config.yaml
n_layer: 9
vocab_size: 3532
norm_place: "pre"
attn_scale: 0.15
init_std_qkv: 0.0234
init_std_up: 0.0234
decay_fraction: 0.68
decay_shape: "linear"
MLP neurons of a small language model. Each row is named by its layer, matrix (gate and up: input weights) and neuron, and shows model dimensions 176-239. Each number is 200 + 30 x the weight over its row's rms, rounded and kept within 0 to 999. A neuron's up and down rows have the sign that makes its largest values positive.
After each neuron's rows, "fires after" lists the tokens most often just before its 100 highest values on Wikipedia text that the model never trained on. A number after a token or word is its count.

L3.gate1147,234,201,286,215,238,144,161,208,163,147,176,213,256,207,236,194,260,239,226,152,305,187,166,164,239,175,178,188,218,209,278,189,248,215,267,207,219,186,223,199,182,239,219,173,226,207,209,177,185,217,187,228,191,218,206,212,192,171,127,184,186,195,192,190
L3.up1147,243,235,187,240,242,167,201,211,211,166,199,174,204,238,207,259,209,168,209,178,221,224,212,169,245,209,177,199,227,182,235,235,226,188,242,210,190,190,197,212,211,253,137,183,204,203,218,209,178,212,234,201,160,186,215,154,209,177,184,223,171,202,246,161
fires after: " L" 20, " l" 12, " D" 10, " p" 6, "le" 6, " She" 5

L2.gate658,198,201,238,222,238,236,196,166,202,205,164,166,207,226,274,206,195,141,202,244,214,215,219,204,204,212,186,235,189,228,157,201,229,214,181,155,153,183,215,200,232,185,153,148,183,239,221,158,184,253,203,167,162,165,197,218,227,162,200,178,227,256,190,185
L2.up658,218,173,146,251,211,187,190,202,187,214,189,194,194,200,203,248,187,161,180,169,196,166,195,277,152,219,196,202,217,136,196,273,177,188,200,200,220,198,189,239,182,215,190,227,187,232,163,197,222,155,204,202,116,194,216,132,227,206,210,229,191,232,138,169
fires after: " t" 25, " T" 21, "P" 12, " ag" 11, " cap" 6

L2.gate727,220,244,249,226,260,202,212,193,204,207,185,192,199,229,224,167,221,134,202,182,165,203,239,190,236,226,165,198,171,255,219,233,214,238,182,162,146,196,202,162,134,208,209,194,217,197,216,150,184,200,184,200,214,209,181,239,121,200,138,267,150,198,191,198
L2.up727,155,217,245,192,209,212,199,231,182,232,157,153,156,226,147,184,218,132,181,264,184,163,188,157,251,176,214,215,154,216,186,229,232,224,138,208,204,202,214,260,231,172,223,196,199,242,205,199,146,237,249,193,228,154,203,188,177,208,168,227,141,200,204,163
fires after: " Th" 19, "th" 9, " T" 9, "h" 8, "od" 6

L2.gate439,212,182,243,223,249,178,240,221,216,228,181,205,233,207,110,195,198,206,285,196,221,158,221,219,192,204,115,175,200,211,141,154,200,208,194,237,212,192,190,197,163,150,218,238,176,178,186,168,204,251,151,221,189,262,229,199,258,221,219,237,184,198,200,182
L2.up439,184,206,205,204,217,250,187,186,196,163,232,218,211,181,218,195,189,174,167,149,235,150,203,254,228,175,194,212,188,141,214,95,216,184,202,271,255,190,201,205,240,210,260,224,256,235,224,204,180,184,190,221,173,179,191,181,221,176,222,200,169,201,171,225
fires after: "a" 22, "tr" 11, "ell" 9, "e" 9

L2.gate227,180,253,189,195,204,159,177,162,214,229,174,191,213,169,221,193,204,194,238,186,228,172,207,224,241,113,184,173,188,179,157,198,215,203,228,186,169,190,259,157,228,170,213,161,140,227,198,180,205,140,198,190,215,199,256,205,194,161,206,210,221,210,194,204
L2.up227,233,170,183,173,214,241,187,220,170,225,194,162,248,178,210,226,190,187,183,189,191,164,156,213,171,169,182,231,172,190,165,206,208,233,215,226,197,178,170,202,211,240,174,200,191,221,175,233,249,213,176,216,228,217,225,218,178,153,147,209,179,214,263,194
fires after: "i" 12, "o" 11, " bo" 11, "ro" 9, "ra" 7, "a" 5

L3.gate1223,206,220,167,214,203,240,230,250,189,200,205,238,189,231,185,207,241,218,155,186,264,247,158,211,273,187,222,183,215,176,202,171,149,239,170,202,243,215,223,201,198,273,186,235,176,218,203,206,206,233,187,204,169,175,209,167,171,248,206,147,136,231,203,184
L3.up1223,187,202,210,211,216,193,231,198,205,215,233,162,178,134,204,187,189,163,158,170,219,221,220,183,215,233,197,216,211,171,194,167,221,222,178,216,196,199,236,176,245,279,138,160,152,251,158,198,241,170,194,178,236,206,134,226,214,241,160,153,182,203,173,186
fires after: " P" 12, " I" 11, " ch" 7, " d" 7, "P" 7, "I" 6

L2.gate860,190,135,223,199,232,189,275,244,249,189,159,211,215,192,214,185,248,126,236,172,181,209,195,224,164,209,236,181,227,241,212,171,225,211,195,190,217,177,146,199,150,178,210,165,232,203,215,213,173,174,184,229,205,135,215,180,195,227,179,179,215,213,221,159
L2.up860,261,233,193,185,239,176,252,218,216,218,210,213,140,180,229,170,216,139,234,223,133,193,188,243,260,232,216,220,200,215,232,180,178,202,186,224,191,234,222,185,223,206,161,175,220,218,191,168,201,192,260,206,199,194,211,221,238,198,246,202,211,197,234,179
fires after: " S" 32, " s" 17, "P" 8, "S" 5, " P" 4

L3.gate278,193,211,210,248,186,175,216,143,209,197,208,174,259,166,185,199,154,219,184,183,205,182,164,171,233,214,193,195,208,227,206,243,214,242,213,208,237,194,190,213,218,261,222,184,234,177,191,191,220,188,194,219,236,252,217,233,187,176,177,136,193,230,214,194
L3.up278,238,166,180,222,160,203,236,251,208,197,245,212,169,223,186,173,183,207,224,197,194,204,179,161,191,230,168,201,221,225,236,197,163,165,193,248,233,184,196,168,243,202,211,194,190,203,222,175,231,233,199,177,210,181,247,121,229,216,195,210,166,160,154,187
fires after: " H" 15, " h" 14, " l" 9, "H" 7, "h" 7, "L" 5

L2.gate411,203,178,200,197,245,240,193,212,196,204,178,260,233,165,186,207,218,172,218,189,232,190,164,246,193,255,186,156,222,224,206,232,238,227,192,153,205,226,158,234,215,210,205,195,176,196,195,192,220,238,165,186,174,219,181,203,196,243,254,152,185,220,221,190
L2.up411,165,181,192,184,211,182,201,233,192,220,259,163,178,223,173,244,202,210,110,197,151,236,263,228,242,239,207,219,202,212,168,184,207,186,236,195,239,195,233,209,181,198,158,193,238,163,253,177,199,242,213,202,205,197,130,165,166,142,209,170,209,232,143,192
fires after: " the" 30, " The" 8, " his" 7, " gu" 6, " l" 6

L3.gate99,216,205,185,203,212,169,180,233,223,199,142,226,174,201,197,217,192,194,159,205,183,229,114,198,226,241,243,208,205,139,249,217,243,214,152,200,164,233,179,234,259,192,147,169,193,189,188,193,105,190,213,186,200,151,218,209,203,188,201,162,211,191,274,215
L3.up99,226,164,242,190,174,210,185,176,135,198,228,232,212,157,227,182,203,178,155,160,165,233,180,197,184,188,198,210,140,191,192,220,223,239,192,139,183,185,226,214,134,229,186,230,189,222,189,165,195,212,183,236,227,170,183,209,162,159,211,178,158,180,199,271
fires after: " Ab" 20, " ab" 17, "ab" 10, "yd" 7, "ub" 5, "==" 4

L2.gate244,194,212,198,205,222,136,205,215,191,170,211,213,249,191,190,214,157,170,194,193,170,203,214,174,167,177,284,248,247,202,212,192,258,177,187,147,229,190,227,201,196,219,157,202,165,203,201,208,229,227,184,202,149,200,224,151,231,230,233,188,155,204,190,208
L2.up244,239,206,247,119,203,238,221,203,194,196,216,233,169,246,252,242,234,210,174,166,159,194,194,169,202,162,281,188,196,189,251,206,208,261,183,167,189,216,185,221,209,204,235,221,219,255,172,216,218,183,163,250,181,236,188,219,151,187,168,169,167,215,206,188
fires after: " (" 79, "–" 16

L3.gate752,163,229,213,238,198,145,115,209,174,210,199,177,185,183,162,244,214,174,202,170,180,128,153,174,172,228,199,220,174,187,169,192,168,213,182,168,238,198,243,240,168,174,279,178,180,256,239,186,211,179,161,210,195,199,164,190,151,168,210,149,198,154,172,216
L3.up752,243,167,193,231,260,158,201,185,175,156,204,208,227,211,213,225,203,194,188,184,206,190,238,231,217,168,198,212,206,173,257,179,236,218,199,237,178,199,198,151,163,216,256,217,174,232,223,190,223,169,235,180,233,197,205,163,201,196,191,166,181,155,246,221
fires after: "," 53, "ang" 4

L2.gate1234,216,173,217,204,225,222,208,245,201,186,172,199,220,200,181,186,247,201,156,192,207,182,175,189,288,233,183,162,99,215,184,190,204,188,199,217,191,267,180,199,196,259,206,200,219,194,260,190,215,175,183,184,203,228,215,246,152,223,188,174,226,193,204,212
L2.up1234,237,257,190,189,174,258,212,194,194,237,179,130,242,183,201,239,262,237,206,248,248,205,205,151,228,138,161,230,210,161,192,177,207,226,178,177,210,169,160,213,220,241,213,204,247,203,212,208,205,160,201,199,207,212,208,214,211,200,129,192,238,225,248,183
fires after: " T" 19, " N" 17, " D" 10, " A" 7, " Th" 5

L2.gate997,231,206,208,241,201,214,211,246,187,164,236,199,144,189,246,233,181,181,166,192,204,177,186,160,213,193,171,179,191,189,116,211,210,190,183,208,266,228,213,179,150,173,183,195,162,234,172,238,206,182,154,212,169,220,180,207,217,184,195,173,215,209,215,196
L2.up997,210,179,212,231,149,199,215,232,214,184,205,226,207,207,176,242,203,199,172,161,176,179,169,171,175,173,209,245,176,167,153,213,209,232,151,231,222,201,85,220,166,186,197,184,224,216,201,191,182,194,157,234,209,200,192,214,176,214,216,229,196,228,222,197
fires after: " R" 21, " N" 13, " m" 8, " M" 8, " D" 8, " L" 7

L2.gate1123,189,221,199,190,208,225,211,255,181,185,176,137,176,195,221,166,188,234,251,188,220,218,212,197,223,154,179,171,183,155,173,191,225,183,236,202,198,208,243,221,217,199,292,219,266,251,142,163,222,200,159,209,162,144,232,205,194,186,167,180,196,130,197,182
L2.up1123,165,208,189,179,201,229,185,157,174,176,221,204,157,204,172,139,160,176,242,192,230,213,208,260,219,203,211,181,206,224,234,196,193,242,218,152,144,221,238,256,166,183,172,206,259,222,190,206,227,198,171,179,194,162,189,261,205,237,183,226,205,232,221,187
fires after: " D" 28, " th" 6, " Kn" 5, " Th" 5, " Me" 5, " My" 4

L2.gate335,188,221,197,189,232,188,121,167,209,200,169,213,226,195,181,204,202,215,202,217,193,197,175,269,251,206,210,174,257,180,155,225,180,174,242,189,169,225,177,135,146,255,171,258,196,213,235,244,237,180,189,216,234,219,213,215,238,212,190,186,150,198,214,217
L2.up335,178,220,178,157,238,193,201,217,217,210,172,185,241,198,176,215,185,177,235,223,234,241,226,211,205,194,209,158,187,212,240,256,193,195,202,264,176,201,232,171,212,198,185,229,215,211,200,186,248,222,193,235,193,197,174,198,211,245,254,165,206,250,187,250
fires after: " as" 30, "as" 8, "es" 7, " Me" 6, " be" 5

L3.gate1032,210,155,190,193,153,218,238,177,196,199,233,207,188,232,192,211,229,221,213,182,243,190,232,187,177,214,225,166,129,242,202,169,251,188,139,202,199,156,205,176,237,237,229,167,227,205,203,150,167,188,189,195,198,202,193,207,154,187,203,168,188,199,218,170
L3.up1032,211,156,207,218,220,262,206,215,206,196,205,170,196,180,173,242,133,199,242,142,143,155,187,194,227,196,199,200,181,244,221,170,229,211,205,226,170,218,164,225,162,206,120,190,155,163,222,171,194,192,201,195,173,188,215,173,222,181,172,242,192,204,177,243
fires after: "–" 44, "-" 11, " Women" 8

L3.gate212,165,236,228,210,229,184,171,246,244,205,203,182,212,228,160,200,137,165,194,206,217,203,192,132,200,179,198,216,165,176,235,169,195,240,282,176,216,224,137,223,191,225,185,185,198,190,174,215,180,163,242,183,222,238,218,242,183,177,177,190,159,206,217,146
L3.up212,221,238,239,147,125,183,168,224,181,218,200,196,192,215,240,207,234,199,218,219,228,192,205,231,153,172,180,186,257,172,197,225,168,197,230,212,249,163,190,215,205,181,213,198,178,198,155,221,222,194,193,216,218,177,225,167,176,136,214,220,207,237,196,222
fires after: " h" 15, " H" 11, "ch" 9, "p" 6, " b" 6, " t" 6

L3.gate209,181,175,225,212,208,137,187,198,213,146,204,207,216,229,180,193,200,171,219,173,223,196,167,196,203,216,178,167,226,241,235,204,253,184,197,198,224,238,245,151,221,209,178,182,172,178,205,185,165,163,247,219,135,177,210,261,189,235,246,245,209,233,215,201
L3.up209,215,226,186,179,230,138,208,199,220,196,180,182,186,166,197,200,230,190,196,201,231,221,227,187,187,212,215,195,181,196,181,193,263,236,167,226,201,246,142,147,129,198,204,155,175,210,157,190,223,153,220,231,217,181,184,202,243,250,202,222,183,197,173,209
fires after: " S" 18, " N" 17, " n" 16, "as" 7, "s" 7, " s" 5

L3.gate890,205,200,201,205,225,192,173,216,190,210,178,228,226,157,189,223,216,222,230,184,202,239,160,190,220,256,159,212,218,205,207,184,206,225,217,251,213,201,197,133,180,214,225,220,231,192,239,229,223,236,190,189,210,183,270,190,137,177,220,196,185,262,193,191
L3.up890,230,223,231,223,224,154,224,209,210,156,203,170,201,214,223,219,261,159,205,195,183,165,145,233,221,211,230,167,194,168,202,217,118,252,160,235,158,208,202,193,229,205,240,170,176,210,218,203,135,171,146,179,196,216,177,197,207,212,163,189,199,179,219,169
fires after: " P" 20, " p" 10, " comp" 10, " m" 7, "ept" 5, "ust" 5

L2.gate71,242,213,207,245,195,155,189,255,183,239,192,114,238,169,125,176,212,204,182,219,213,199,180,225,172,197,175,223,142,206,238,196,259,227,168,163,207,188,236,186,137,159,171,180,205,234,211,194,204,184,171,203,182,180,185,183,200,191,173,215,204,187,145,180
L2.up71,241,216,223,197,237,237,188,212,132,196,195,219,212,182,199,217,133,193,221,164,262,186,169,227,212,211,171,229,227,271,236,248,232,207,182,190,209,177,236,243,195,197,159,175,234,203,166,250,185,155,217,169,205,206,223,186,146,250,262,204,201,226,227,190
fires after: "in" 25, "ol" 12, "n" 9, "ip" 7, "on" 6, "at" 5

L3.gate532,203,185,206,179,221,216,209,192,194,244,138,214,189,170,187,231,197,137,202,237,213,235,171,235,260,223,145,207,212,171,176,261,229,229,189,201,245,194,200,159,224,174,161,151,212,191,188,166,237,180,240,222,150,190,202,198,219,219,245,226,238,210,228,202
L3.up532,186,193,219,175,200,171,147,226,126,236,214,194,170,246,240,187,198,186,219,210,197,253,202,169,176,199,236,237,190,181,255,138,219,220,216,217,211,174,219,175,190,248,214,169,218,208,182,232,168,222,221,193,220,194,188,175,175,207,209,179,110,252,207,269
fires after: "==" 73, " ==" 24

L2.gate681,208,179,177,246,206,229,189,189,174,242,200,211,201,221,179,182,198,238,185,182,211,220,204,160,227,170,181,173,216,209,188,208,273,238,227,187,212,208,200,230,146,206,218,204,193,250,203,159,191,160,208,175,150,191,212,198,173,234,221,187,262,239,191,225
L2.up681,174,191,190,184,174,177,155,215,229,223,193,222,206,236,197,224,180,180,154,173,160,214,187,254,197,135,207,244,166,216,204,276,234,236,192,164,153,228,197,151,206,180,177,238,242,182,189,214,200,158,173,204,176,179,156,195,208,246,182,197,240,229,198,143
fires after: " d" 42, " D" 36

L2.gate177,210,188,200,243,168,169,214,259,224,194,180,244,178,204,231,155,171,118,187,147,205,200,195,239,254,212,237,228,237,250,220,178,237,164,247,235,194,186,136,173,171,190,160,233,139,233,177,173,278,191,201,225,180,190,143,253,205,198,189,161,246,226,194,178
L2.up177,208,197,188,196,225,194,215,198,195,223,200,181,179,202,198,139,170,203,245,232,215,250,258,220,164,176,241,184,232,226,172,195,161,193,208,184,176,194,173,197,170,196,256,207,194,208,184,149,164,173,200,160,156,194,209,218,214,190,205,169,216,177,235,208
fires after: "S" 18, "P" 15, "R" 9, "A" 9, "C" 7

L2.gate309,216,167,216,221,198,216,174,258,173,169,152,198,221,190,227,197,204,163,205,245,174,189,175,190,211,219,178,222,194,214,233,217,203,178,182,203,225,142,175,209,157,266,213,180,237,179,216,186,252,239,193,173,202,212,196,205,143,198,213,229,219,130,257,198
L2.up309,247,190,197,237,157,205,279,200,223,228,198,250,251,196,243,216,206,175,253,254,232,190,220,235,206,213,198,239,219,195,217,181,177,200,220,178,214,184,185,191,189,196,175,172,225,198,227,170,188,222,228,178,197,189,192,197,173,170,234,246,234,205,254,190
fires after: " T" 19, " sh" 8, " Sh" 6, " t" 6, " Off" 6, "h" 6

L3.gate258,217,152,184,173,228,158,204,155,201,209,252,147,152,195,218,177,214,133,198,216,220,207,179,239,210,125,249,202,185,181,246,204,233,208,138,200,207,149,216,187,191,230,219,193,225,204,160,216,230,279,196,144,229,192,210,220,215,215,167,200,113,212,230,134
L3.up258,181,189,207,189,163,253,233,186,194,179,260,240,193,171,121,223,198,181,217,219,196,240,185,222,225,155,194,192,219,153,142,216,205,205,233,146,210,145,229,220,208,211,190,229,187,215,216,239,171,232,241,165,189,224,233,223,217,179,223,174,222,228,196,167
fires after: " Ab" 16, "ham" 8, " v" 8, "b" 7, " Mah" 7, "j" 6

L2.gate226,224,245,207,202,217,153,181,213,152,215,166,218,208,191,184,145,172,178,211,159,214,187,181,191,159,209,180,192,254,194,223,225,162,208,184,195,175,205,140,208,181,223,223,250,203,151,194,159,230,177,214,137,224,226,239,194,194,121,160,213,231,200,218,218
L2.up226,168,206,197,183,219,190,231,223,179,169,187,222,233,163,180,219,220,170,228,194,226,193,205,199,202,215,167,197,204,196,155,238,160,116,218,227,230,216,209,264,174,215,185,205,193,177,231,179,209,192,191,201,181,201,174,199,233,171,231,232,153,194,162,190
fires after: "." 20, " Mic" 9, "ic" 8, "A" 8, "As" 6

L2.gate1090,236,225,212,159,248,195,204,216,238,198,198,249,186,223,187,140,250,210,196,171,212,237,205,213,244,200,240,262,180,212,190,209,216,234,217,197,205,189,185,222,325,171,187,197,172,286,250,131,202,194,192,178,182,203,214,209,210,186,241,237,197,240,194,204
L2.up1090,207,245,206,204,242,233,206,233,222,208,168,198,178,233,220,137,218,199,150,151,208,199,230,164,248,210,225,208,205,202,215,237,227,244,201,152,184,234,216,159,277,164,202,177,176,283,233,160,201,202,199,152,183,218,217,172,218,168,192,264,205,229,231,201
fires after: "." 92, "\"." 6

L2.gate839,231,165,149,230,208,198,177,162,277,173,190,167,201,193,219,168,249,206,186,221,202,178,187,183,216,207,168,274,160,225,183,229,201,166,199,254,224,187,225,203,152,161,235,127,256,235,196,215,203,165,215,185,202,243,178,219,182,185,243,191,188,158,158,227
L2.up839,199,182,198,222,212,203,189,186,230,185,205,199,167,194,215,203,186,203,194,144,221,175,162,254,222,166,193,157,163,223,201,205,217,231,139,164,258,197,195,161,170,202,233,214,193,262,196,209,201,166,217,128,182,182,254,270,154,172,171,252,191,146,201,215
fires after: "," 51, " that" 7, " but" 4, " when" 4, "." 4

L3.gate684,218,234,145,209,233,218,228,183,136,229,196,160,201,159,208,246,229,150,213,263,158,166,216,215,209,222,196,175,182,207,177,241,214,224,167,216,182,154,204,236,191,246,191,188,200,189,189,157,234,153,219,186,191,179,158,204,156,130,205,126,263,216,254,180
L3.up684,225,212,164,147,173,230,188,226,164,144,190,168,191,157,237,180,204,233,197,189,234,155,196,177,186,197,282,212,226,209,206,218,159,198,183,165,203,215,197,229,221,281,203,165,168,188,200,210,274,157,218,210,159,226,194,217,130,182,175,206,225,201,187,189
fires after: " T" 26, " w" 12, " S" 6, " l" 5, " t" 5

L2.gate345,159,241,208,214,181,170,229,201,166,181,207,168,232,236,208,173,261,214,259,190,252,170,234,195,214,185,199,175,218,177,199,245,201,261,202,203,202,174,199,211,170,229,235,202,239,186,210,230,225,138,216,270,209,256,169,209,214,192,151,204,210,211,161,208
L2.up345,195,207,230,201,220,151,209,253,198,220,206,248,151,173,168,111,189,232,204,232,179,218,193,209,180,226,199,203,192,166,251,190,212,191,224,171,188,231,226,219,184,200,211,192,203,193,232,196,178,210,227,216,158,210,132,213,245,225,239,227,212,197,183,193
fires after: " c" 22, " A" 21, " C" 8, "C" 6, " a" 5

L3.gate715,183,240,196,200,212,183,204,180,222,207,206,220,179,223,204,183,253,252,204,116,230,175,168,241,194,232,240,219,193,168,188,204,235,190,196,154,182,171,204,194,323,227,186,210,162,150,251,180,214,153,202,213,180,186,171,225,170,209,201,143,265,197,219,215
L3.up715,159,201,155,199,158,187,204,207,232,211,191,199,244,223,182,222,237,218,226,152,229,186,249,218,233,162,233,180,213,210,196,202,219,223,204,189,220,229,189,247,203,211,208,201,191,220,207,230,182,175,185,220,251,198,197,151,220,201,159,223,254,168,192,162
fires after: "." 18, "18" 13, " 8" 11, " 17" 8, " 7" 7

L3.gate534,191,180,254,156,216,214,258,178,212,195,161,211,212,199,167,146,195,185,247,204,156,153,226,239,225,227,192,206,221,207,241,170,193,146,221,218,230,179,151,190,267,179,260,179,219,224,180,215,168,231,235,238,188,272,250,256,168,160,177,241,195,212,218,243
L3.up534,241,263,202,183,199,275,179,258,218,185,163,163,251,130,172,201,151,212,219,190,190,218,159,185,210,227,198,215,162,243,172,195,165,155,194,195,248,157,211,229,176,212,198,175,195,187,221,165,225,225,213,202,169,172,203,144,185,151,189,273,141,234,170,232
fires after: "-" 30, "(" 12, "–" 10, " law" 9, "el" 7, "l" 6

L3.gate571,174,190,189,141,215,158,232,211,152,174,183,136,186,146,134,173,235,183,165,191,214,188,172,213,148,168,181,221,208,247,236,218,236,158,150,206,237,221,212,240,172,210,199,160,184,194,235,173,179,195,137,196,190,158,218,205,195,198,202,208,214,182,201,193
L3.up571,236,186,195,181,256,196,187,234,227,165,200,178,196,150,207,225,184,186,210,190,210,249,211,177,187,206,210,273,150,219,194,182,224,180,174,193,167,233,199,231,184,195,207,211,214,173,191,178,233,188,228,225,195,194,222,189,224,203,168,253,221,221,234,211
fires after: " N" 23, " t" 11, " T" 7, "s" 6, "n" 6, "-" 4

L2.gate853,253,179,116,200,219,184,212,188,191,222,149,198,172,141,198,189,225,179,226,202,211,170,188,229,149,192,197,122,200,198,160,183,224,238,210,242,173,197,162,165,211,179,178,191,189,205,215,194,189,201,174,196,212,227,208,226,143,179,167,201,252,215,233,159
L2.up853,267,218,189,178,198,177,173,233,164,211,231,192,253,271,171,173,245,197,193,206,204,196,207,218,166,197,228,233,218,163,149,224,182,213,212,169,111,181,168,232,215,195,203,211,233,214,193,172,209,247,219,220,196,178,134,183,174,228,178,205,174,184,178,162
fires after: " P" 29, " p" 11, " N" 9, "op" 7, "al" 6

L2.gate401,199,237,137,231,235,248,203,210,204,186,227,188,206,254,228,229,205,205,212,179,239,163,185,215,210,165,168,170,153,191,178,203,218,229,218,166,161,132,209,218,223,274,216,287,173,171,218,220,194,139,187,222,216,225,174,151,234,233,274,219,215,210,234,171
L2.up401,248,200,175,197,222,191,210,211,173,189,227,203,229,197,191,186,189,203,193,174,182,203,176,202,195,196,197,199,214,251,184,237,183,183,185,197,173,271,186,206,199,241,203,198,146,229,164,208,201,208,179,204,212,218,150,224,251,167,166,235,197,236,258,192
fires after: " I" 16, " U" 15, " Th" 12, " Bow" 5, "I" 5, " Wh" 5

L2.gate816,190,198,202,213,200,150,280,218,254,197,218,233,191,224,242,188,166,262,201,180,250,176,237,213,166,164,186,182,223,214,225,194,211,194,264,139,195,256,144,209,254,142,247,179,172,244,182,161,238,189,162,216,206,148,212,236,199,208,204,206,283,198,163,170
L2.up816,195,134,174,171,197,115,160,229,210,239,212,217,206,236,215,159,153,167,217,217,234,204,170,233,184,138,238,255,236,188,249,219,193,212,219,220,210,219,184,143,206,216,244,161,189,215,221,216,187,166,204,184,194,179,212,207,185,226,225,230,203,196,147,220
fires after: "S" 35, "D" 23, "C" 10, "E" 6, "P" 5

L3.gate225,192,199,192,238,207,142,193,213,181,169,212,176,191,176,218,193,236,153,188,157,236,129,193,243,253,198,198,209,198,276,148,169,177,206,184,209,203,213,177,214,225,206,198,163,230,194,215,167,193,138,203,231,197,196,210,195,199,191,177,147,201,185,188,244
L3.up225,200,239,212,260,254,235,173,203,203,218,171,164,196,105,228,247,183,223,215,227,154,222,241,185,185,200,243,174,250,182,182,151,199,194,222,123,184,223,149,154,195,201,176,207,197,165,200,195,230,217,195,234,135,195,191,235,217,223,234,242,187,176,195,189
fires after: " C" 35, " c" 13, " Bar" 9, " had" 5, " H" 4

L3.gate988,191,171,188,172,257,221,202,190,167,206,228,185,168,188,194,236,203,185,212,176,254,264,158,199,223,172,218,223,184,198,178,167,211,235,167,171,186,153,224,237,167,216,222,204,237,251,245,159,209,201,217,258,156,266,183,221,185,176,189,203,164,210,222,168
L3.up988,181,152,230,192,197,169,225,157,183,225,199,197,243,228,247,201,220,188,196,190,195,199,193,211,248,207,208,186,179,234,183,180,216,226,238,152,199,223,185,238,185,150,239,155,224,203,163,229,202,169,216,181,156,231,192,160,218,251,166,206,202,242,180,193
fires after: " d" 20, "od" 14, " Con" 14, " D" 6, "iet" 4, " sub" 4

L2.gate919,205,176,234,254,225,229,190,194,216,232,196,200,192,175,127,180,221,201,187,161,229,142,180,228,203,234,165,212,259,151,174,164,184,219,222,178,200,251,274,207,187,231,190,268,146,206,226,234,188,199,225,219,234,240,223,210,213,254,218,193,190,185,269,223
L2.up919,233,143,222,176,175,247,211,210,183,186,133,179,177,240,174,222,222,226,193,148,172,171,206,247,203,177,218,190,217,164,244,180,207,177,196,215,155,230,205,208,178,205,248,189,224,185,172,194,268,220,210,182,199,223,179,216,214,185,284,208,208,231,139,227
fires after: "a" 13, "en" 11, "e" 10, "m" 10, " Gr" 7

L2.gate1193,187,133,199,226,231,229,128,192,187,262,228,203,194,238,182,167,211,196,215,183,191,191,204,187,204,178,232,221,248,173,184,172,226,204,238,173,212,224,208,222,228,215,217,192,146,233,196,198,178,182,137,226,227,167,225,209,233,216,195,248,227,218,247,246
L2.up1193,244,146,200,191,235,199,200,198,249,216,177,218,175,188,243,169,191,194,200,157,168,255,159,178,199,257,207,195,204,233,200,196,240,222,226,232,171,230,149,168,189,234,178,192,159,267,216,140,199,193,176,186,198,188,187,207,181,162,211,267,181,248,191,214
fires after: " San" 23, " New" 11, " Port" 6, "." 5, " North" 5, " de" 5

L2.gate136,205,188,229,209,219,210,168,172,203,214,180,214,210,190,219,176,196,160,220,168,251,209,154,168,174,220,182,208,180,238,175,206,179,238,238,201,189,245,223,205,214,194,189,226,179,237,189,178,173,229,190,230,162,195,169,172,227,207,170,173,247,243,199,226
L2.up136,253,143,196,190,190,200,164,263,232,191,216,248,244,169,180,195,221,223,194,142,187,185,195,154,205,183,153,206,157,170,184,230,211,141,261,184,224,221,165,161,170,191,204,178,254,156,200,223,188,212,223,234,245,133,216,197,187,204,175,232,215,192,205,164
fires after: "==" 26, " L" 13, " El" 8, " Er" 6, "===" 6, " l" 5

L3.gate111,240,171,175,254,220,218,217,204,236,155,161,229,203,187,218,228,199,215,223,172,223,185,200,195,179,193,176,156,178,244,125,212,181,193,217,193,193,187,226,187,166,218,182,198,216,202,175,191,183,239,204,210,133,200,172,190,228,207,238,152,236,217,187,226
L3.up111,193,236,241,199,182,242,175,233,197,204,224,201,220,195,180,171,196,183,194,172,156,205,197,192,227,212,173,140,202,200,163,258,227,190,134,185,195,178,253,146,211,219,241,231,217,145,197,145,154,222,183,134,185,176,176,158,221,202,208,119,191,209,155,271
fires after: " the" 40, " his" 9, " fin" 5

L3.gate1114,269,212,199,203,216,174,266,222,144,181,220,228,147,191,216,246,198,224,230,216,239,207,195,168,212,209,203,227,165,214,259,190,178,177,195,211,187,145,195,237,203,219,212,165,147,194,215,227,186,222,223,246,182,234,158,154,160,239,178,203,230,170,195,187
L3.up1114,185,214,227,242,186,191,199,238,188,233,268,173,180,224,246,170,270,164,212,214,146,177,207,199,186,199,260,187,248,223,220,209,234,218,165,208,226,178,190,205,231,226,189,220,255,215,235,176,186,245,178,173,190,154,225,167,177,222,158,225,227,179,260,200
fires after: " sc" 15, " t" 14, " T" 10, " res" 9, " St" 6, " st" 5

L2.gate664,213,214,194,206,222,178,159,212,211,181,226,211,194,259,199,161,252,185,180,158,194,227,221,173,229,178,231,211,223,189,211,219,176,243,196,218,183,188,166,213,248,182,182,170,187,270,233,159,175,195,232,148,167,202,257,236,179,188,214,262,218,246,239,224
L2.up664,226,211,217,202,246,220,168,214,262,178,202,187,187,234,195,139,215,224,182,179,214,230,204,221,267,189,259,224,200,176,200,194,217,243,233,238,198,242,220,222,234,178,191,137,162,280,195,150,219,209,212,177,182,220,210,177,195,192,189,257,207,220,211,208
fires after: "." 30, " career" 13, " life" 8, "ography" 6, "==" 6, "ing" 4